config.yaml
n_layer: 24
d_model: 320
n_head: 10
n_kv_head: 5
head_dim: 32
d_mlp: 832
vocab_size: 8192
activation: "swiglu"
norm: "rmsnorm"
norm_place: "pre"
norm_eps: 1e-05
positions: "rope"
rope_base: 10000.0
rope_fraction: 1.0
qk_norm: true
attn_scale: 0.177
bias: "none"
tie_embeddings: true
parallel_block: false
extras: ["capped logits"]
init: "uniform"
init_std_qkv: 0.0321
init_std_o: 0.0
init_std_up: 0.0321
init_std_down: 0.0
optimizer: "muon_variant"
lr: 0.0103
lr_mult_o: 1.5
beta1: 0.9
lr_head: 0.0121
grad_clip: 2.0
warmup_steps: 0
schedule: "wsd"
decay_fraction: 0.74
decay_shape: "linear"
final_lr_fraction: 0.05
batch_tokens: [32768, 65536, 131072]
seq_len: 2048
doc_mask: true
train_tokens: 560300000
steps: 8687
dataset: "wikipedia_en"
MLP neurons of a small language model. Each row is named by its layer, matrix (gate and up: input weights) and neuron, and shows model dimensions 0-127. Each number is 128 + 24 x the weight over its row's rms, rounded and kept within 0 to 255. Numbers have three digits each. A neuron's up and down rows have the sign that makes its largest values positive.
After each neuron's rows, "fires on" lists the tokens most often at its 100 highest values on Wikipedia text that the model never trained on; "fires after" lists the tokens most often just before its 100 highest values on Wikipedia text that the model never trained on.

L11.gate566:117156105129188120127154117135126146116135077177164093104129145112129131154176117144182110120102142135159119087160141141139164141179127087101130095103146122137091143091130139106125161112110131157105133081110134143100160094125119081170146118127143126167136120154148109121100131124107148132144142096109140082141122155160135151076136179093135141126100099081120155080149102172151100147163
L11.up566:085138149140077094101117091161151110109107117139122117161164174132159122140175091137135128126131101165078112105124106114060213140177130123142099086137140140162112111105128117109131158148097125100088130098144132144103106106085111151123138106121113132152142127131118085133124138111086134119138104104122119123117142093149163103122185142155138155088116129125111123116145139140155079153128
fires on: "="
fires after: "\n\n"

L3.gate275:120103119172138094146126145121135158140124122156156144116140175091097105152132100129183112126092121144173135114158141118115139143149150117124099160141118130154120134128110155103134110094105114145157167160097130105092132109136123154146130086133140147151138146152113117141102152143120164111132155109124148143093165117145105098168139152063149094102108138126132165111145111164103105109109
L3.up275:120075139107145096121128146127168170116169100145143112133154142116115081121123107148167113125097121147149105116138112137133137126106136103105103139104153091154170131115105171173138110090135068108133143122136103127121121129140114160150105143096106122138099146116117089124090140162105110094095127121160111174129144094115122138148114156083155108101085143138150186098144137212098135089123
fires on: "="
fires after: "=", "\n\n"

L11.gate708:133127138179117103128092132096131129128158144106186141170120151136123136134120126140113089161133104136139151114106133126163175135109151120139109128089124104160135177138135129170114107101114102118124188116116122158083123145134116091173151125107098134160117143141103117113115156128150134165159152146145110137092130139133160075111108129146179152188137168137126135105094130075134154156126
L11.up708:075173119106128171176085130115112142141142147140141160157148126147112183146143111080125119109124203150067116143124135124123171150135122108138154123157144148146124161122140154077131085138135099136130104115154142115080145136140106110181161124136146143110121089131109135152131144126081147139181164108153151122137143095089118133107131157117142162095135135095122154108145133114127124137147
fires on: "="
fires after: "=", " ="

L20.gate686:135154104120152173108108134137125089112116099142129113089148163112141132133165088144126117097119101146111174106107115096142121101152130157119133119157117145096098108105130129124164095178124146174175112151087184155117141141138106137136140121066109147159152097142127150096125085114119158174079155135143145109113123134112089141099136137135083103121103142187162095122138160074101141159131
L20.up686:121136113132160134109109109151137124109177146132150106102112113131085134151123138133149090125168138107152124154115119116089187153102094130132146097137148152159137122177122116101166144128169158132134103090121124117117124115127084166138091160090124115120115139091125142147101132096149158132151126082122122123128100119149120123119124154147123130128105162153096153126098156091097121161127
fires on: "=", " st", " |", "st"
fires after: "=", " Finland", " the"

L8.gate247:115133127136116138139094139080115153134139175152125159147103098114150132137127148153139146074082080120181155109134164113097100093167158119139111111136103129118161100123113147169164127124106129144095132147167082145122139172166153160142128157101185119170151068138131158140142142145131124107146133146173161126128142098117143129164186140160090137106123152111104097154131143144149149119140
L8.up247:116092134118112105101161111112143122111125136110124152144148140088086108089103092156145089130099100127097116119108142122110171129101144106147149088149160109131181109141128104126150142141132134156152151122156114121144131167113161099108149157136091121134172137144120128125139113163097126124135133181116119146143155177136102128173107138180104116158137138131136125103108162142142099111152
fires on: "N", "M", "B", "S"
fires after: "\n", "\n\n", "-", " ("

L21.gate720:096141145098094168119151122137091101140132146102138138099122128121102136127136144156138110090090105153145177161125145123143133130112126138139144154108162133113104154145096107132122134104151110099157146128115146151131149106160109120121143163102123136154124134137121107135065117150146145089092139130159120122146079122109113115136166126124140152126172133169156174157112088165135132124136
L21.up720:176160153099160170133149116136160149146105151127123127099101121110170132089128127109093130095141121116138130142135104129130155128149110126148122168117106138099136097137112131089143159138125148173155123173141146102131142136111137125098137143118135138147144119168160099109173138089163124141084158127130106147150111127170089149150160164125084126125149144175152159131111100092137162143115
fires on: "|", " La"
fires after: "\n", " |", "|"

L9.gate543:161125113110110093103148119131156154128150116160158124117116143146084134129153142129124141133085145165141124119131144122117128174145166127110123113145123109085127111121128104120118177166160111123166165146122118146046146140149123166131150099093092202146143114170158112131143097132123109109170120093182126147145104093153133133137136126123142162117142088147191143141178133135114142118156
L9.up543:107102078106125165113117117154135095151135121137119143136112136169093131124105088124115103123120140162155104121149119118089170126177117134131128092156187079157133127172130156082070106132136175108102107131112104124154162074145136112104112125112151153167152116174132163136155134102123142135194149110122115116126112129103141109166135177142113173132122157105146130131134164129156099105108
fires on: "|", " |", " Year", "=", " 1"
fires after: "\n\n", "|", "=", "."

L10.gate554:153112124128111108138132125077128126130151066135176131124128104122117103105101161136155104176155099160151129093162144139079209095155131125137128123131169124125096107127118093149171072160119170088120160118108084125136147103142136121122101157131069118137103150155101139122127098130105129160163094112104157151092079129108149096110154151132096112126122141140107160132169142117113121115133
L10.up554:149139155136116161123119116166160159131113138132092138109140083137142155118121122109183141146092101154187148138094128154074156102154078088151106141121108112089114104091122127137125118170140152120160142139121112130087141145163120127143122109100113153130127111135125150135114154091125123135145140097178163141117122098132172156128167138148143156123138135097180137118107095117095131116128
fires on: "="
fires after: "=", " =", "History"

L19.gate361:132116135109139131153130139125112109143133164127096104133139129140116143123124121112133133110053157120134104089124118084148122083134152155147107119133103105127111141163155087146131131161095128144113139107091123129138134128090156108108103195128147100101124136164164102154155157138137122164165102125092134110118124096148090077114139077160105174142136154145120182183130128093121118110127
L19.up361:130145112136146141160110102146183173140124132137182134125121137096126073126130105139069142122169126124148119127198118170129132092113110135107093137114164154179168133170104107167093136170142121158131141137152193150129174116120129126136136171080118130127139125159153100165117172163132100128112105124130157117142068117159065164153204123128092113123113130134105090115085181144147100124169
fires on: "M", "B", "D"
fires after: "\n\n", " \"", "\n", " (", "-", " '"

L2.gate556:130143125183109145117201120110175145172083133145138131104121126090128112138081126096097112120182182124140096130077111171122159101134122122131113116136136105150155117088119123181141109124126143177110111148090149149143101103134105133097151077104131123120120126150155081134134097124131112125138110100106192119118103126111133082114133082119165085111120110097116067104170094138136165128102
L2.up556:155135179152095163109171144098172155163064103135161172124120097125092099104089132121137165109132131166110139141100112128101117094155099095125128134159180123166150096145136150154133099110154105161124142147087114175106097170151103132095157100123146167105113098115134125122118130120105133097132116136108171129112151109104128123157137092125137125126110133117123074099115133118110129174126
fires on: "="
fires after: "=", " ="

L9.gate537:146142169172134129143119184127118101163109114099130120101158159157121151164169126110136126077097173125134109103117147139128145087132124142121099164121169109123121132108135096106106118111086127114117133098095157155126130120117109137130097160106071122116168121174155171106116136157166116118137128133146125166147124162142126144096168130116129137144144103137087145106104114121161118131097
L9.up537:099138115125124168139098179143142121196115126126079141130200119134126188145160103110126141117122156172117131144119147146107201146094116139139156123125162129108079146146092105127104146125132144120103113092122140114145148098121124138120174135120115134142140107107150134107158120113131109148106122125126114125126134087143106121139152150126102157126113174106115132098169126158157128155109
fires on: "-", ":", " the"
fires after: "\n"

L15.gate13:113099140113143180105080109075122166128175141147153101137107100142144140119131118148133106112114163136131133152175105126136130148177137162133119161153129153148119153148115092114140164092117157139127135109132104132146102117111165132127112152084118085131171127168148141102107097169136121078154126099142144099119112167122128121121123137126117140088135104143151105111130128128178103154135
L15.up13:128093121145119149107077147141085103127119120161108169119156109144127114127135093079103099096132138083119082112091155136127120141146140159167147143131094097166140120116122132141096116098146121124135157130097087172164081122123140149110152167158103124115124136141113145142084104134135125125137133128127143118126165126132085153106147136104099144102145128157149137125108126150157149098166
fires on: " |", "|", "\n ", "\n\n"
fires after: "\n", "0", "'", "1", "2", " the"

L16.gate182:125145134099146110101128143114096141162159144120096167080169172129138141123095127112123108159160138101128112076135138103084137171109180139126139092129127081148160102098112144122145143105180126126157117129150098153156138121142141115151104163112134156088158149132063128101157117137102131104079125170093122123133156105089127105120115122106098154130110121118134160165140144138098148188186
L16.up182:124142170104118136146131109162078137111155169154145127165161150105126128149133145153127164129106159147136116123162177123078128159130107109119105112104116137176122121154109099126103119157120142124164159176111130135078107134139096142159120130166121102151106148134119178138105162090114178116152129145098141136125111135097132178137138103094143167132107107104100138111118153144139148165145
fires on: "=", " the", " in"
fires after: "=", " to", " in"

L9.gate706:113154132093129131130083117134123080138115164090134157162118156144126153077095158060141135093130096133110130088165164132142064149119113111151113098140122128130124101106166123122151097110132122125161161143127107139089113157130135098118154122135138149177144113073138118110141129133149118127125129112137125159123132164104090077144147092115154144137186097119128143101131141110121157161164
L9.up706:127112105128106122149153088154142126167141119113141137112173095174116138119099067152122128151156139148143117119145134167116107139153124161153100158159118132118107128154138135119127110104092104128136174124139147090115071150133117127112191127119139087136109140108131144138136144089148142116156154136105111099121099114084096098127130116163168153094164134100115108129109109136141098104104
fires on: "-", " •", " a", " UTC", ":", " |"
fires after: "\n", "-", ":", " is"

L10.gate792:087134149138121121134102121149126153155127147191150143126150127117112148163130125171133121097149097097107104148124102107114135083120142105133127102111107128103148146111114125117074162138122079119166170175141112187125144090127157138139090135088167116116144152152104111117124140125152121133146144155118100129111120144152115175085127123122114110101108143101157157095127147163162089115156
L10.up792:130085130118147123150134124125186150139109105150172164136100131102138124133105126119172135098084113138052128164129132097141138097103126124148123102111144144160104180108124146132102133124172108096130101147115149190111124107067111171158081140140143148120136145134140103133159147126129132100118145117136119131130151137118119132108127156122143128110144128129162170094154112172173119098156
fires on: "="
fires after: "="

L11.gate423:174112160176119152159122105116158148108158129151114129082146129098127107179102145195142141123140084112122103154156159139128128148160099159125133128154100103170123145118145139164113167105113134116118140142153149124138123176141154136153145128114170102148131102155133101141123150151136104107112108160119120107159122129116140115169137140143098162086153131119143100108120103100122094174130
L11.up423:080123135162129123096094144142171122143139150146170131188144121110123126141119143145107120177145124137125085154135115108135158108149127110137162118124118099159091106120148142114157170147129141115139106148147140108140150142082118081144126132155116108136157175154133130104142129126125134135127143115139118112162136201141146142130153110194120129145118105113085161095175128149141150114162
fires on: "=", " hospital", ":", "ull"
fires after: "\n\n", " l", " in"

L9.gate236:136165159175107126145139135110156152150160118161116140133105135117114144109107103159097105126116113140147158119134080108125122132109137143140097144132142113143125162150061146101088177113136094101117113133114145177139128138159109130090115135095159106094100146100098121127102158145127130122109103108189118100103141167118124122105099145100128160108132149136080098124097171137137172156139
L9.up236:159126132161136132117074087144117139115100141098126148107107104153106088127150132094147095149134156105106080131134098126093157130165122142114138119146105141166068133134110140128109135106125169155122161128071129101110133145126109139123085133116129097168174120128157138091137123134121138120140144105145127134139129114107131124116139099092109104075139082104126116089153068132140088134140
fires on: "=", "tt", " ="
fires after: "=", " ="

L3.gate175:135149111119093157125149131153148154124111129109165094117172152136148094145091113115118143095161124104140135137079158089154119122108159090125116107127131083130151127087112167140164120109139096142117107092120144090162111146121112145145209124120111118082102177108107136083126152163124132130129111133120106152063174137118145143117148112124136130124144087137132145101118126119150121143097
L3.up175:132144135151144121117131134168108133160146130144136145175166092118122139121156127077141145141088152107151126132125151131114162108127180114138102112123114142139129095146131108081161098112103110130127146149128158133113119151121096127169152117084102141147153133155134169153142113156077102089120161105080125153125097090121128140123159130134097107130130148137104131132180147087151118150114
fires on: " of", " age", "der"
fires after: " University", " Si", " Fu", " Fin", " Sa", " age"

L16.gate81:108155153154167139124137152139113146125113120119171090139156102095121127106164150158141164116140169121141114186129131127150116132145146135117138162133141105137122118126118103114119140176144116134127086113164101147170121095134156154138141125084122173147150155140148161094133120129114125092122115126114133085173102120137162136125125166103135123126163178104139139145131090135130144140127
L16.up81:115138122112136149089119079089072159148129091107086138129145115132079151121101135141132132138097127117116130143108137183115142134118186145136096149105098126142120148131167100139141155100160092121121108166119118166104114108126143125123136148161141147106161143143087104104140161105106104108147131134148146139135082121068121163112104105120144182077135131089100107160160153093077118124121
fires on: "=", " United", "-", "|"
fires after: "=", " the", "\n\n"

L21.gate773:160112145144151155104132112143104126117114100123145156097174132131106130141132118107179141140123135117127105149122144136137164157143145130123112117126139115098115149142144114096172131181118139130167104113123114109128144115128120136149099130111165126150150145158128160114123153122097133117174140145192144179122128131108135137156126146131116130154150136135147112104132156145096128142090
L21.up773:146151090156109102148125109142151147164155139188151112097116102170113122142142142153115156096158092145146132153155131148110133100094123117138152142115135148088151092151098146111107113108098142145174129162207111099139170099116130142133093107115072118158137100148153135140092154127131136097110111128170132129144145133139153158127137120139124091146121153106173134121124119147143096110161
fires on: "=", "-", " br", " of"
fires after: "=", "\n"

L10.gate165:146084157126166180152154115149120162096118100114111108143124133133099140160171140130120142135074121130135135095165105160101148140124150157134143101127143177122144110119169094133159126100089143119126153124138128124105147127102104114107101158152155127141122121126115117126115142156129093162132122111129117126120087120095100119132106070137148157136129160103123100128096140157110130142112
L10.up165:123152165073127133092133145126156134114128104158126153110158168142078154063125134119121130162131126130142160113146125164141138163127154116110096128146090131128043124140126163141143106134089124104107111120131156091168093130145163164109137166156093100132157118121100154122135161168148122132123165190169138138125109122138117116101088131128135104092130171103104124146108136139155163127123
fires on: "-", " •", "|", ":", " to", " was"
fires after: "-", "\n", "  "

L16.gate699:159128133133157166164152092120127145130117102136114129136150148131139100140125173145156118119133171125138123085115107100140134125105088098084116143177163106139177135182122136133125149145187106130137111118161132138089155116100171119134065144137121158101144103136128122165111124139130174123183133122085113153126149193111121110125158143097155133151136158099074145127126126137162126136114
L16.up699:159084156103166131158119114136113141111125099160083127157144090131116122160159146135144127102126145173116136101128097131112198113087143129115118141097073138135137086203113125127116168150092130157137126153153170161096175093137161118170145115109130129104106083110113090118139103158129144138119144107132163124125153178122076136147156083100111121084129157129104131164132174108133145168149
fires on: " —", "-", " -", "|", " ("
fires after: " |", ";", "\n"

L2.gate231:136165088131132164115184168110108133136163125139169092155112101138161118109134127175162138166092087094118120165120094126081135134127139199115120155126135109099143131102147114125097138125133112067133142139111115110125124119148122137162110158137148105145163116117118135140160151116121099117142148120088171156078123110139147075108114161164147123104142142116095126139123096109142167114120
L2.up231:134132148173145100142107158107148155131134134112154090132124119129135079101111116141123108135132125146124090118132112144147153100105136132089172127145118092181134138187108112138138144098102109110100116140125071133090114142146110071139127185108125135124152125116112080122144172136110129093153153118080164168132098117157105146123180140145094152093136113143128138142143104131123133134207
fires on: "On", " On", ":", "For", " office", " to"
fires after: ".", "\n\n", "\n"

L15.gate303:129072133134141135122115148156113129128153132161125091160200120134113149101117102122152119152125122142124129143101092161136136106157111115148131139146134186138132117094144126132101120153177093116102111158113158120121104161134108101126126085115158141141113121092150128108129162111122140150166130147112158122114101097122139103151117095105138130138106144194098123132123155135114130157148
L15.up303:129138097103047144093118123143101141139093069151124074129168114138136128136141147131167113129092139158152130129145128139115166122085134188164077088100109166115118111067115145101096129106140139118136138131120123133138131114125097116170105116130124138105111179134099111179125147170113099130112090144095147088151138116150117116123065119115100149109086148163096093143162143136084180132154
fires on: "=", " of", " in", "\n\n"
fires after: "=", " Minister", "or", " ="

L11.gate562:129131105163108131132116115162157118122096122107132158123160115110084093124120141126147121050117096103147093122136117156096144100161074146136104118189118108177107192082141116120121115089145090142106104118122122114150100163117124139144111099100142128152132118164149129100128107132152073136150173111121105145127130127144146127159142143127121152117095107154096121117156090128105109119158
L11.up562:163121078159105148118127141077143101085098115108152141123117099134117147094119118123091140094111112133101121108154116155131146142149174090138093109108131092143125107156132124166140102163143092141136128120139134119116176128143136140162140105130159148171161119117187111125130118113101128128146133101161105133148134126095137109155127125096141123087100112109164137155189079114118091122121
fires on: "="
fires after: "\n\n"

L9.gate374:119139190149088120135154115121135151116102149138148136102151129116141134144150144155142154135130163139104177147081165102123133154141140089127147143141143128140138139105102084109079132142083105110201167204149118133128136125107152082135128138171147117125172085112146129137131148137107113155125123136095118098103144142120171116077107102139132158120117113166152130157101149117130107078101
L9.up374:111153126092128123129119103181144171084123121090127141110116093173146131105157109153163112111134098155142106127162125168118116151117145109125124132142115120108094127095118138129128170129096144151117132111145112120139111203152128157137075186139163127126119129137113144103111110140121138146113113084115154166153106140117123122121154120125110107173097114125141162141170114139165170106135
fires on: " she", " She", " It", " band", "She", " town"
fires after: " the", ".", ",", " The", "\n\n", "The"

L11.gate283:124137135125112098115123138163139135142148119115131164121133121136126161120141137124108147171123126156138122152119130123136148110093149142084126134154132095104113149129119123135150132151127128124135134161143116201125149113084172124126075132129151116118138158140137094136143097138116164122135137121109135174139140149157143130113144149143124122110146124126128137111108148146115138126131
L11.up283:127127127135127122122162104142108142125157119115129094141152182136111136145124112102132135073132099082154150121090112133128115144126122139125122150104128128144111109114132140122147075144111122087166124129099162140129124152157124134121135133104084126146115147125177139122090130158139141082118128139091132164109128160085123161174116171177124136157164194144161145131160133131150133105143
fires on: " an", " a", " his", " its", " be"
fires after: " in", " from", " to", " for", " of", " In"

L16.gate551:094103084128088116137105123160128110149135118099126121148123103113113116089151137101140131132087113129089152092142134164146198124112141141135134158167167140141175131122123128120107106130134098114116142121183116150202125152089110104100125108124116119105110113130124124183139105166123112147104114173121137146105118116151106115128123118091104128124113165158132125159145137101115129122147
L16.up551:104099143109089144177138145112128081164091128109128120142154095116133093115159112101154163129111112148109121146137143144189128105130124096126122113142119097112137146116103104085114102116142109120150089117154151104138126105158120158104159119123163137094102127115113082141127140131192123096099112132126122178116114112157138166127147156071115119126144140095088169120183136098162159130151
fires on: "-", "|"
fires after: "-", "|"

L9.gate539:143131088113132150115177165161094160203129120127131101139100164108114150127131125125137153139121121161142103145115179087175143129113147162157134142115112128144115090104143118127114108153147101136102095122148134098083136086162151153118139122150111118147159117126148156141152141165111135155101124152129114130081156150109124102112142139151124099098118131123116165084152148102097083113155
L9.up539:100108099154132140182127107128054171140159128152124096123137130098130139105142102096104122099096155187109133106112134123138175109114155147146068109106131125127109130131119079105139094112122110153111161130138110151112182133154129122098111151131118123118163126124133125141112144170122141168114147103118122149183153126127116093125134133122111132121139165126109125104170146143134097141138
fires on: "-", "\n", "^", ":"
fires after: "\n", "\n\n", ":", "6", "=", " Born"

L19.gate213:113111107132084140120161130126134131128126131117123149104170127132102107114093103190145140104105116139115136110166146095165132151129127141133119119134150154157104097149140108127113104112164171127125151124158121133113067123144130136113109180134103114145128111108104167104143118124154131154139130123073070170108090111190129132135132149113168120148117161147172116118124118121168149118086
L19.up213:087112144135115119090126179124130148119151171124114139119172103152070115152156131156152112173153105134133130120204113108141156113124150117134109117118119163199143083127108118146098128152128107103126138103133127114139138129113107126179147156132119118186108097136071118083073110075099127080140118138148119143083119142128141170115110115131109131150121109126146137146070165088161096141113
fires on: " and", "-", "|", " The", "The"
fires after: ",", "\n", " and"

L11.gate730:096165093130129088166145151178153141183115102155109116142144169124134128111111131101150119128144123127124129107138159136109104148156163146129136139183112072125115128140142131142112117089143089139146084098132150164163132141123091147123132127178118165128163104124120122191107123119116109126153146153176153111083162137102139122103108153130184130175117170125103090082134141136114100142122
L11.up730:111089106153128126120124121111091142113152103128161136138142130188098140133128091106144153132132097143125147098120168115139161091129122157144136116120100095109132128137105097111134099131136077143149132140123132080135143122112051173107136125125169158127088186150137134124124148134149134135150160122121157107126152124134141106081148135133111126139126122108134124132168098128175187140147
fires on: "-", " Year", "\n"
fires after: "-", " |", "|"

L10.gate486:081118178098124107140152114177085121123079114102116117116144137113131100112143173102133101125103145113139128170182122159099122113148115133103141149123146172177117134084160109136122124121083077112132131121139132146139110090152149145111166167130150128116170129171171136126074120138164113079152121127116102118100125113100118121125133164158135132128136093106113173094152132117113131089124
L10.up486:138088112087115109118121115119126163139114124129145087080130135115132132132143126113131090164117150141115154172119135125158131154126147130140131128080110129087121203111133124160132132155103081160129113081138139120152090133162115121113095144148140131151146129133123089102124084121097135128147150117136099129141116119067112178133180111121125109112192097156156135080090091117107143146091
fires on: "=", "ming"
fires after: "\n\n", " Bir", "="

L8.gate421:132123113132130097131110115108169094098085123139105116142115120097131144105118144133183121125102171160132150105144152114092143107182148109102160087141139133110164161164164078105154102125103112117127113120085103185122147104126128136139143142146140083169118108150142097164095134135157154089121098106123105122142097179139169098138131128158139144098127129142152112107101097112120124139122
L8.up421:095104099091127152168142121126126091167087145113147112106093124074108134106133105099096117156133169114105138178114122152092175091136100116128149147122168062154107167121096126147111177128126132112115135111142113104069131121090109147110130107120126166115163182132130118156143117116142106124116124136156144153166134128141151125141130121134147125154165105154125117146143135111110136102131
fires on: "L", "B", "ij", "aj"
fires after: " (", " \"", "-", "\n", "\n\n", "="

L3.gate695:120128121149148102134136132147156126102141121104123142121126123178073094138116120145091110089111092128105086122164133114110138117139144109141161140127126118122159102134127146139089140138102130100072112179156150139062139138125119157145158149078140142156132152137133141134124146094098159098143118121147151117118164114124115082148103118133108139153087186117150155103145122088091139151142
L3.up695:157108114111176141186106126117121133079129122168130107119155154179125101133146163151131058098102175123114128079144113124113120108102132141090159157143155147105151105115123122131110142122143112129094154161084151149133148159093101126124125143068167094073129142174141088150117142158083130073108145122109082129161166140125130162152091110106135133170117132126123142131106142112101119116113
fires on: "=", "ine"
fires after: "=", "\n\n", "\n", " mar"

L8.gate472:155130108111120155124119152124112159110151130115156134102100129092175145126178137150137130149086139094167112133158117144121108134145134116124116130152152167102138086113121098103142094126149096091128105117155146111129113097091150132105102133114130116148150160123110124105103105106157103108165145145093139165079135107124134094141083171143182079096130109124091147147114116142118125111109
L8.up472:113112122082116151119119098119159130099113185081110093100156144149149135128114079098141097117098098120126098097141155159161129151175141123114105094168093110147138138141139135129131126164132141149190130076117144102113140118118170121143120129098160130158136156120109127130120111115138134105113134092202122067133136153144111108102096147160155100136129134081158150130110134155178149170119
fires on: "|", "-", " |", " with"
fires after: "\n", "  "

L11.gate157:161136118131134118118079113138163136116163154146109093113161111120098150111117122116106081143139139149136159115078143128124156136106128093148131135126124136112070088089139148151113127106132170112173136132119107126086113135104152120104111096099107143148075158129113135139156124131107095168159096105139123133102147142116137130097106135155143120105142179159135126068140092136125112087156
L11.up157:127140162105090123142127100110145161107135120075175118130163148145136108119135167108114169138130118117110112157165138134136139137123150154112128084121143126129142152151073163157130140081132107116092157116097094118121179131139125160117134121115133100115122183123128115128132155102125129071106114123181140128146120115113159133141149122147118101097143100132101097129178151123154141085127
fires on: "="
fires after: "=", " ="

L10.gate502:150129114162144104072103123116111116144108092105132078116087108148129125168147138148175117120115173105132170113143159123193127167161130081179105136128132096124136110107117121130154094109119138130148095155120099154162158127187137122129195101131153136123140151131149132119102121137131132112162113130100132164128124132123112102109127111168166092123121144174121101075145146101138125127142
L10.up502:090157124096166115106105141127124137162089058155110129115130170130116138139118138149151129129106150111123116132115107171121187167177189123131116131126128104122134123151171105127103140152119178168120090151114125184121103124133131146115194167115143149124127109117118111137113102123151095106128148147125116120141159143171090098072125136101145122107106164143151189116133169168118155151113
fires on: "|", "=", " |"
fires after: "\n\n", "=", "\n", " Pos", "."

L11.gate100:154068098121133075140098164116154136165130142162133115156150165099134098156135110128134148109130143169180124106115107181116167106123115130115110103116136133117100146135118144134153133136147153138134129115136082210176131120113118101129090105133135104116101124154106139159136141151123118159130128136139166129123112151128102155069149100108185087086126154125107115101134142121109102165167
L11.up100:144123096113096147131130116138139125113111121135133084111120130115136133148123110140162200122135118150121097130102129118113136124143088147137093121076151133109106138107131138158096119126132134162149098082160117175114117100118129185142111159108121102096118174145074163138137087165135119098166110092150129108124099162139121158153172116134154144132112102109116095147111105102115111160149
fires on: "="
fires after: "=", " ="

L9.gate629:118157149105102110120093117158121116087136120136129100116152106131082140116121103119181096136125115121120089123162141094167121118098100119141134116108128131099088156125127149145144124104134115126140106135132119110120147059156170155107111145123103131113119121119127118113124142113118133103132113124149089165131124152100119108100142136113158138119181128142153106105135112159139146102154
L9.up629:157141102133117123114121094157121117138088125152176126148128113091088140131147085109137105118095107110108114057175146114130183157149136140169128127113153126145138133107104117110107159134126082080130115142088126140102119126131171150113126136127111174106166127132130111140133128147113107117184115111122173144168078152126126113075171105133136134068134146127110120082138144119096095132109
fires on: "|", "\n\n"
fires after: "\n", "=", " financial"

L21.gate186:111145137149106091124124180157126104124123128141135136096127134119132113134152130171113090151104134122087097120122118116155139126119117147122105133131148124122081174112114142152104113122165139110124127139126114111114118166126160139120141115119171187121125116082116126152118094107105132138115137119164135160134082116131130097107166081140119111116144091119120094069164156155139107116154
L21.up186:133144113129130151119132109139112062133136128165099119111116131141191093164110193126082148128116125101118125099151146118164130146117116128101117145125115095098092168092137067146123103103161119127132137105148105118117118136168157149149147138124118149125120118104128117102141102062125135099165124096164150136142130191155137131118142115132117179127130117125136121131139127113121107123150
fires on: "|", "–", "-", "In", " |", " the"
fires after: "\n", "\n\n", " 7", " 2014", " 2012", " 2"